config.yaml
num_hidden_layers: 13
hidden_size: 256
num_attention_heads: 4
num_key_value_heads: 4
head_dim: 64
intermediate_size: 704
vocab_size: 7579
hidden_act: "geglu"
norm: "layernorm"
norm_place: "peri"
norm_eps: 1e-06
positions: "rope"
rope_theta: 10000.0
rope_fraction: 1.0
qk_norm: false
attn_scale: 0.125
bias: "none"
tie_word_embeddings: true
parallel_block: false
extras: ["capped logits"]
init: "normal"
init_std_qkv: 0.0739
init_std_o: 0.0145
init_std_up: 0.0739
init_std_down: 0.00874
optimizer: "adamw"
learning_rate: 0.00115
beta1: 0.95
beta2: 0.98
weight_decay: 0.087
lr_head: 0.00847
max_grad_norm: 0.5
warmup_steps: 414
schedule: "wsd"
decay_fraction: 0.717
decay_shape: "sqrt"
final_lr_fraction: 0.05
batch_tokens: 32768
max_seq_len: 1024
doc_mask: true
train_tokens: 222400000
max_steps: 6788
dataset: "wikipedia_en"
MLP neurons of a small language model. Each row is named by its layer, matrix (gate and up: input weights) and neuron, and shows model dimensions 0-95. Each number is 128 + 32 x the weight over its row's rms, rounded and kept within 0 to 255. Numbers have three digits each. A neuron's up and down rows have the sign that makes its largest values positive.
A block is one neuron, or neurons of one layer that tend to fire together. After each block is what it responds to, as a language model described it from the Wikipedia text at the highest values.

L6.gate31:151074120107155134085227144105174145124117133127118057156129112166152136156126196139081179115146063123143148109086178137108153156153094101073141138136107125138113133133091147213128186137170160111054108130101096131114132147126054136114179114039073109114091123107109070159144134152126117165
L6.up31:162113143103169163180174193123149195152095179110127163102115151142132100095163141163176148089136116113148122112179175136132120106133125084128169138140159141098154188136174119149101084103113164187105145110073139150072120118186132128129126120096078096159091142086129103225138095123144113221
L6.gate119:104157159159129135183157114150150157132111166183086186078087107180154179125126117097164092115072101075116110086104161119087133102116120158123140141087133136129109097119164141063137163151134139186155134043148155105092072070137125129076082159137165163070109151109088120157130144172144082148
L6.up119:152132144137165130077147113142121120109119167119113117101120102078129161160151171127180132143165123114079157133109100153129119079123101180103082095085093098089139141173132102117114120122124196165078108115162151108074066153135154124037098101136105124098105136117029153129104145164166072110
L6.gate173:174113157163129146152079121192112096117094140078190131128135151104121223159115123094187121174166171114110133134111121148148124115166146091179106145111150105189120075132111119152186140167143137165125160124196197120082144113124120177128133135114227177127091127106135116163127101121128131070
L6.up173:106122200180162092141146168182163097156108127148113157096154153169186115071119101136148127144146075126117084162114112109155103171138113113095149135096109105165141157093148094151157138094063122153162117131108174185096095105178099166113143098116155115114159145092186137161105158140116065195
L6.gate284:095067099125123145146148091146161072157115158139109152145129111149136123122088153115104145061128076120096114174168164197130151141065106115100139075091145111109100128146115096136158179117211115155085140096139180132080120152150121113138088074093108115223129098154175107152072151109156147178
L6.up284:142156114137143137116158130100191138135094172122137034142111083125142076179110194060117117126176101113133103132113145157122151153082159082113180137171118171096121119112135106116210114170148125101138118112106098123157108115104119138122108142084173136077117126157127145126148167093155128166
L6.gate322:148097135176089030111152106129171120235125124097152153102155099096092168088197106175135114153194166073159115172174127143093144121118110139070050109138155148119127190115088126111197114053165105118141105108144097103129118098128131106099104098160162193092158117160159146158105118185132113155
L6.up322:108155085109101131083145101092097125027130102063117146145155093107139158125143145137126115088150117144153077163167188099156073114071111179114149094112124084131089098120148117121139192126180091134154223125205148173130138160137196101169112119125136092125152128145109088110147125183109112095
L6.gate433:164148108174121106128117130137156101076159125173119169175176129121129141174105165128107148117166134097140121092104100188155113044137136142166111092121114170185070103158078206145166153127168158115129204126159156127156103158142121155193099118139152069121067091145112091130051140138154085161
L6.up433:147137128091147094128161126160126145149101172106160121140136131098142173102188124120188154168104099141110122159145126154097137166054113103153063113172174110097050109163045195163163135075183121142100095177095142138087119149128112120106144177127119155123118158139180066152088146138123133142
L6.gate554:141120150085147132094148142098156098081089062112102092101089125159188157107103159115091140132122120127138150106096103101084163027123124106093098218128104164165178162152097189056182080120145131158123180128120143126080097142181115135079135147145176161115129073139142138157131169096144148159
L6.up554:169078130152078105139139084159118110088102134145078109109126137129156155171137129156132108126127173094136111154140181143116145113116124130034139212130121122141091185176202131164165139129120080140120152142133135106066156196135132180133074136106102092136141168159163068166092088135158123174
L6.gate688:155092127102145096106118190151152153165144109130144097094162120104113120132120138132097102123125111100129136142136131120093103089092102079144127130123111136121089122135161173070134153082082085137150146134123129149153128134130168129135132175149201176119153141148170146155100190153170213184
L6.up688:178116088128125120131037117129172119130131062150120138094136139165171132126183109161206101174122111181156155077124123142148129131167134070105117112066095142112092123154144166112130152110186105137122128108130095083151125155139148162146166139093072146134082124177190135136163089114165115092
Description: Numbers in stat tables

L6.gate115:101156131140146125142110140093163059164114159134096073055151086117093162119118147105110138098113104069108086181073102119090079155139115116147108137161105105187121133142092149079120133190194121076135141138108182143129133148115121218100166099102120136079148127131149158100154145181125082105
L6.up115:156191103127139128139137093142143096120147108170142125124134204160150082142062132086159145163086133119168094076164144129108085217118110178079163120067095084094133107130125089131145111081120124093124182125104144147134109156097138111120145047150106112174145159116164136155120095112186106097
L6.gate159:081109118128111175124086057108080140144159099134180122071136128110123075140118117164112166166123097083105170167113190123186058111135132175168155091137060127103120132169108147146114108125119147134154192093105143060173070098114104152114147125185118174144101157126138090115149128144136155171
L6.up159:074147103125169053094104133050145093131071088162140125126124127129130157131148139115150191127156119100140173170112125133096153139142137185073130118145128155164143097164147108096111110180103121094135138107161162118141116133166112158119118061200168152131136120133163102128152115114133187188
L6.gate265:109097117156151157071104115141111146071128120136106147122105099151151138131074145131104190113097145077159077099112143137132119183118138070130183176160157150149188118142194102167160098142187103120144177123128125108129109130111083126095150113161109141175096139108161109059109117091070084126
L6.up265:117100082165146151108167099136151065121094131121131203131150125159118154150079077133119153067121147138059126142119169139135108200073173125121153089104149117137138159148109075126147091152099117139177135081163180128185167138147143112141118082088143126100092096146170095127149115129168082179
L6.gate332:087126104098118130095097145168127098153171170140111145143140092155114091142139164128093169149160081123173090212140156132224169179139127094126138108179133189110115119129122120159161138150103084120123186087150099113147088138104094135126139154182158121176170132141138160053156146162129099100
L6.up332:156122172148140106166150144167174112184149148075100121126077131125129187160093112115141125120112131149104118101147154139077068161136071107038187157173132211162119167157075094094145090165060126108142112119091123083119078099143113176173147100132109132131162146159125126098083133118107111109
L6.gate500:161105135176054148149161131093164106111165151121075124165167119177140145107138129078121101141109140121141172158105144107163102120057111107113102059169137128111151088098149143112121126194102112147197157100192165122172123116120169157171099094142140141165179146112156103106088101108131166082
L6.up500:141050122104132162155126108120140182109151077096102175149139133178114156144136119140143147064076133114169246079148111152148145145052122107189214110158090095125168128156112084114107121159110100100095182133077135143151116122187144115133113125141128086080125099098067160134177120153109096119
L6.gate525:112109120171137073134166096135162089122154103043145092094096092125091165180083183099104136180152121159180105112099109143100094163170108161113157062106111124136082159148155123106128113162066097123117163112104170156055127123146126155063104112179177118104172112086143163078137220119110075118
L6.up525:085190141138112092137166088094103139185158154175110117097104092099157118075147130201134159203146151120082105114089091092153131132146155108116121065130126112125139099131106156136100064150121118107117198154114092102047122122086149173144149121151118088134145080126137136143061134124192078095
L6.gate606:078068142163142157129148069134190060121114135151178119166094149121119146187138142143135108133101180151084136111056156138121164169136056098124132067106134164138147135156178133068117106166150160088144144075139133175145158130158194108143097116123094146094150097108132096082097172124118080109
L6.up606:124124102165099161114147143116128147121199125126083112166067064157105145137095139112100126178098109121170059164120168138169172102137052095101129082110179157124124134131175099127138121109072158143119121080134166085099132155187114099109148126163101140144161115123136053104083091110115206173
L6.gate667:069110154088136098107102140105179080117151129113171146130103117162114127121099186126135154127085194147156109169141123106084155122069104150124180149135096138140135094158141097107093139172129199118173115096142187201134135198149144191078096179070107094126133100142139160110119058164101128136
L6.up667:110155124159132099135114153152161099187164155117108118065113089103088119131140144054076174144114168137135146143098148113100091156116146089075095153174090113077119130130112122203131119121129105122129154126141149127124071129158139101133112086148154179098100130161135165127158154099026093135
Description: Definite back-referring nouns

L6.gate22:128138089077101114142061133141091097141096153161098153138132162139120136131100143072164056067138162124143143081120117095111102103152134113139102157088120135101139083055184138160099135159129114180077104110138163147131114122193144146066185183110152191114085202128104128152167110095159115110
L6.up22:116110130080182131111083135101046091081106166103114104145125112138137188107140114170159112187110137110149077094181089139139118089158157112156178120169128149104101112094144131169134104138125110153176182162096147147159148124114086045127071105113101182112144116119132117168174150166075121087
L6.gate329:095122122102147109151118115142099118096145118129133096092107112140099098114163167143156171139130116100171098127129123124092189155088085109101115143178149164159080075097140109095158097148159162067164138120137135112118060112116192131107111127167140166127169091106182146154074134149161145129
L6.up329:096114111230109111255119081143123119206152149146101204138130139137136133081094096124155099090110131113111135209138140145094143178153103103060073152080145147070104109155078116135227134111096093165132183087089110136133133101150123129080169101126174091125152140160111151132110144119123085156
L6.gate364:136099062144135093110073135139155158140126110102131146116160091080138157088129159137113099107146123129125094117105096132127116134126141081089150095139112138142102079114161150132121136072147103096124112098050172157137119138103123196101160128158110053129115072092086117136167160154071156159
L6.up364:141128122166111092125152170148112097132106185148148127108083085107136132166163164147094111142123093150138088120099122074129113106125137070125148138091102110085084107143100140174156114140105119166077137118119144081122193063077113126135096116129169157118149165141120150151113171134147123103
L6.gate422:115102200188109107122134112148128174127116094102163157083110206066099134159182141105117127144137129098175072177189128140122133158139080114122102103030135127167143124136121166143160156142047126153163112163152169119139115109096146122127136097132151096065177138108097145137136141135137053073
L6.up422:174183154159115097160111103130073090141126161166133095162131194109173134132144162123131158109158201161149129118123173159110126113150138096121135061208190107158111135151151124156104101139179153156124138156125155162129135138094121080113110182111153100125138094094129136138116150105123157085
L6.gate491:177167115171122085141111117140132178144105158096111129101101120147069101130174087115133080151112107160124109138097158124087132115187099105208129152143169182134149143143159179093112168085104178173144117119069152134146160162133104120114147133144126132167145167140104116169152167118111125142
L6.up491:155194090085150110114116146092178125161140108173125181137114102110126118180086104162074109122052124095144131127138116185141127073122154101189110099120114199132081190130179161174091124123176159132128125178125108114166162141144135155097131113097103132112153091094170108129148196086163094098
L6.gate519:136109126117203148034109197109127097132156154177134099101149098158141116130142181146113120119169188120110090122105121121155105139126120121183080139129111131057164164159163130085136095154081143203075121119088083102144081153049156131098090132088117122156109165096073131133178166117113091153
L6.up519:135109133064155095149156148044115098118119164147144106135100181142117120177152149118115136167161111080145103118054146099158149146115179124132047066125088121108118132163099166102138145119173132185071156137127131120093109196073076160098158147127150143183141117134116104100138118096112092130
L6.gate652:102159115141133129158174090175104138161139118130119113175150159070159156108155101115083112117158103143163146114116108109165139066164129149147168196089141140135101097117167076117121174157127083091139103073075087116168206131157164135112111127152165137128093149173106104087142156145086141149
L6.up652:166147113151114123110117140120147100095124142129139117147117122036156156102139174135097086111156118121127118169095118101122150084103196072049098156116097108133095056105149166108134189105097111117140134117113115150141137149096064112129121139108129111148141093156142162148158204180107140143
L6.gate699:091132163114109131141185089104153151124101083135123133161109189098104148169143127120164074135116121135102085175084119116125050108087143181092085102093160178116100126138085122186119151121168145118157153106131180095112142136118157121158183131113176134137173084129084165148114151079134157085
L6.up699:200151160139106123067131106117117137129155081210167191131082164089105169133104144100122157118132119047165114113121104111117129094151116155122103110085082149119109084138167119162098120150159122137131125168158129123104156065160126116080145100165080147117078084194086110136179120163146160132
Description: Final code/number fragments

L4.gate12:124105125105147082110118136111130174167123141102142200119097079079152142129164088162100157162140078106070128110072139162105097139099184104157101107158127145105149135107139099132115160099126121089114094107151105106102201157147121190140142089107167148108126077080140177188142153136061091139
L4.up12:113172070166099197125150046121133093169142135146129223146167082178186120149118128107193156148161174127168027124172141094148118096163101068133146129082095140130121078157060132149114140132102186114149138162125100124107104122122149166100132098064122101123125165162117166141146137143166153101
L4.gate54:219054111124148150116112108089124071132068113115185147160157168152113102129121109114072062128121113037093157160062136137095138119149149145169104122133085162098127137204187106109196135136143129164139195066114201139116145108149135153091192126143101130113168076190183126138183061137124132166
L4.up54:133145070115121146130103137114152113163069133112065150122109117088131205166172084166197138129145128100109088138135136130117166171134176114184205123077096135131095124094159080134120146139106148113067052101091133125088139128148135186065135073142113137067099162099165176179165145135106136153
L4.gate61:149153114123179115125137193127178105108104157130125075163179120149080069103156111150158130175180120105106057067141147137118100129118101132161138132156195097103119106136130134154149088170131091115068182160172111135132051189055168164108107144101149179109108121149177185161117163117143130118
L4.up61:101144104158156072148105148156152109108150132116173074136132193164091125041131142120205144122182134133115115118118126167030102126095105143074107155190120085138136128092117155143151109174123107141117127113144125155123107091085079211101084111138065149116111176089162156139141122101182140116
L4.gate117:165143145161126111153141127110052122107167145130127066161167168142132161121147138130106186091131183213098125104169104154175114132117107137109158160107112095111080174143130123111144149203096068123090115122069122175144111124208082110087146136061169206173101115159117109165168124107159134125
L4.up117:091176114154123125124100119170129132134064152156141150136179152128086109118148150192142149129142141125136081098126132174105116129124142132148148163144066084135121107082123071210111145148114096129123109125123147145139127117126112094183126074096097111107096031180157121092083135111132123154
L4.gate125:127136174095127124144137167110174160131071141101226122160111202102069101130186163092092131179121087061104093143118118131142120137179135142134120171101146167136108092146187144091127154169137077144162181155110104152122121144172091164183152079121091131144120105178121186148153127135119134125
L4.up125:116163179157096138106124118148151075205089138143176107144122165128138106149210130151126123153102077078137094140161140103113128148151127130129179135139097108139165117157164100123068168060151115153135128134110187155103153118200099161173133067135106140114141100199082112125126146154146122127
L4.gate176:156116136145089079072129080089147151114111127129161124176083080130088108123144115216076164173185109071084166153167093142132152117103083131129161138135125150147100139141135113187162114101124144164210151166129185096060148114148124108101068162105098127194136138121058097128132166127146111142
L4.up176:215165063109136122136142112155107129130153139137118148117081074177122168100095119152154112167092100103114090174233162134166138174108142137151104138127181094091148134136131117114111168100147177114163179098145163100119158133077179122153095214089164099154180130137105138152177094061124127128
L4.gate203:122080170113155046150122139111169090176084171177112127124190095175087141110145100142164174145136135123158110148095097160099120136135178163181145082210166049145111079078168132159139120187134130199108099084067146132147125117090088158095147102139081136109131082096108160128036118136170104105
L4.up203:127078139088164126102161112171135091174091121133094123109143162185165117150152101097131151123196090097110094154130173133112101117146141141114141105127150159082113187111134117123169155135156146177115180111168118088144104146111135104178171132110128095179112150093118096120128133095162157095
L4.gate438:139140190167167176120169190148166123119111117132154141125129146043093103117180115128159149068144114121135157117088193120066084132184101151071096106123103183124106095142135150122187093185120137115178098138161148161148108151165083132105104096111141119113115160167129080187144125134115117145
L4.up438:154122162188142111145118059058130150180115139102097109164103117109093141108201130207132127162147140090142069138107140146124074135127153158169096097124068174109178146098118146102166124144128113131111117156163108151176143142098153078087118112146115114111098139114172123150111140097155088105
Description: Two-digit number tokens

L5.gate661:115121140107119126114102129155143094143156110140153207142177082170128088158100156208082123178145092089126162139113161203116125102129141112120082118134118141115106077109144200122122101129092104138143100128101095231160123142100103160102176179115174101144160102169129115131175133130152132117
L5.up661:164168111116177169104144119103159097150123082189140152183178119117072152153143133085166181174159155098064123122153106091123077099159111135124136102161046162146121097098134159138152124140117108145155148150141120092131126181102125194195126109141182159135121140111094140198125122123089073109
Description: Numbers opening table cells

L5.gate552:189114181138120123073126141101166169027190130081081135171134097170093138086134090145132077106156121145149100138082158158120091194102181122169116134140124136105155174126154126126114115159117105151192150153178178121156140145127123115130124059119169092126117142082188100129134154161119115117
L5.up552:191158165153183144150151129135100124127139100156101202111128107085167124139176140134135146174094126144134103116138085106157126134124133150144097126183137149153146048156180132170118139134141127114158149192112137163138126165069166128141124162149135138098147177136143112135095122119146084064
Description: Plural noun endings

L5.gate367:195173083161079106129136137114144126132079100119133160148159111124124106093176188119164085149139107101157165139023105130073157099107132060102120109093118136143117084126151155073127204189076108127114116121150128153136141175115087108153094109131170168137176129136138151166126131199133161156
L5.up367:076089101145141149117121111145133131100179128126139145090145141128090133097134141149127174105130119139166144095114095107080109135150170136077132134083199119128140138114162105102145101180124159210108136161113115086097167137128132104088174123171137127119113159086093126159143137191194054193
Description: Final digit of numbers

L4.gate78:093081089131116165132161099100141068153200126147132176071134141079169189118080137099100099145104063136139130144095169125142136074153100121134102158142168161115053084156149105059172171152130154111104178145107117139090070158121162109110155106142127118217119144085049102149076184077134133120
L4.up78:118156093067123178145162135155126115084106105128122083140134141090109142130177122119126188123080152145135140162095130166106099205135145135094143171100123105110056127157133158162140171174217098136148136152096124159146074139125039134119120093152160083165067105089134120146157107069081141184
L4.gate83:101161089167140080133136099096141137113165093155104118104084126116150144120164135153118097154114189124113136211099108140068126133159116107119156122136122159181105166126140151105088169079134136102149104120084140134153201107117161126060150145130095141143126134159140146133143119112124075116
L4.up83:084061151103152115102087169126161091112148182147110176118164175111163083100112127196130145135094165197126142089092096126038085134133111137154134088126114081113169116105094141084116140179136141132084147145142110117113139165150129089182129082106125134171158081104091134073170067156103133109
L4.gate122:165185128090101107174100136115135128135101170106173125040086118128082163094139158115126185205130146117168116096137157153120129144165148124103165137152191088124100096158128133168094095154161113136111080086075130119119125094079125083040131182170184137102179102117135113187101161159116100145
L4.up122:164135151178161151138128119061100084126202176115176139074136116138154142109223162101117119138075133191073133162186099132097117156151146148114151195121095168108085105138105159110120117108100136137107090196095113161075119100094109114129143123130166133113112101167119181148090115146161102154
L4.gate178:163083149071166120096172137112126149134123067139142133093090134111176184115205136127101119131103132127147189111087153106110132207121151198114109112190166150077123186191122124110134117160117088094147106121111150216144136127111103165125135175200059092110096074144110160084168116077109141144
L4.up178:114173100138174084174106127149124120162138106167057184138132075078137119139145126134145083122107108119131107134168191119110084193161138121128084166102114108039112150185167125133129138126135155101176100119115198119087101084180082097104103090172131131100097153170099109127128142124137165113
L4.gate196:082096125165138065113114134098136168079142108204156116117108133114129135170122132127104089155123157150162138126092100099142173150142133126072149128093126160150140122172119145113131125162127117102097134135158133095108086158138183152138122149127144103144170140067102138126081138124140152159
L4.up196:178088137134097111127072154150081142133223137162096159076119143147159080098161169113192090134116135070045123098141141161111083148145142160135155171144139141093089154191136120159149102098069161165162128163064157068126126153112117112149121126121111093129105057103149136197118120165144125116
L4.gate277:134111092151130105132193143143108157098144113106071130085180111150147189093129137113115081107122145138112114123091124100142153128196120097066085138109175114090133088155078123109138143154146161152134166078115097116098143061123096097097134125169140172044114122113113123204112123151121103148
L4.up277:119108135135111105123119120113115113142083181143109133106162097084133149107134086116097164099163168110160127137160158110078099116130175063078071132114136133114162090201077077138170151104100191180083117147104121154122103149067098148119113193103090179144166083169077135152153107112165134096
L4.gate306:107154152182189130167107118123181098128121138149148148118091079152148107135166118146067134150135119115139103110091151098116071123095138176098187098072119130152092107150109129127127140144112165100118067127121119095097159125121182109107113128151140146107145106143131171145118130168110091180
L4.up306:150163119104113190116155137136091129097095122126085173081130174128148078089108153170085137065131099105148159167101106105116192186122135131102115205124101128051118131142152061126182114137085174103096124163160113054100121133117138131137149130096127127112117154097137060139169105173110109105
L4.gate380:102109192134144086136170116109154106130126130132176166115211102105129058168101163168127183102134197083164170123109119144146133157130114095098089084117142163085073114141054166122139143126159100135092146112075108102109061103112125138111147123121146138059151118115129073140134149132143118122
L4.up380:075078122175178121153139160097118142130103158094185128098130107134117126135133156108110096112176197136154087112145114103126135121142079141102122136089111168098154118109161110147188109107163139146123176140119109160130123167158129128116144132113147159105092113078117100122095152119191106124
Description: Final digit of numbers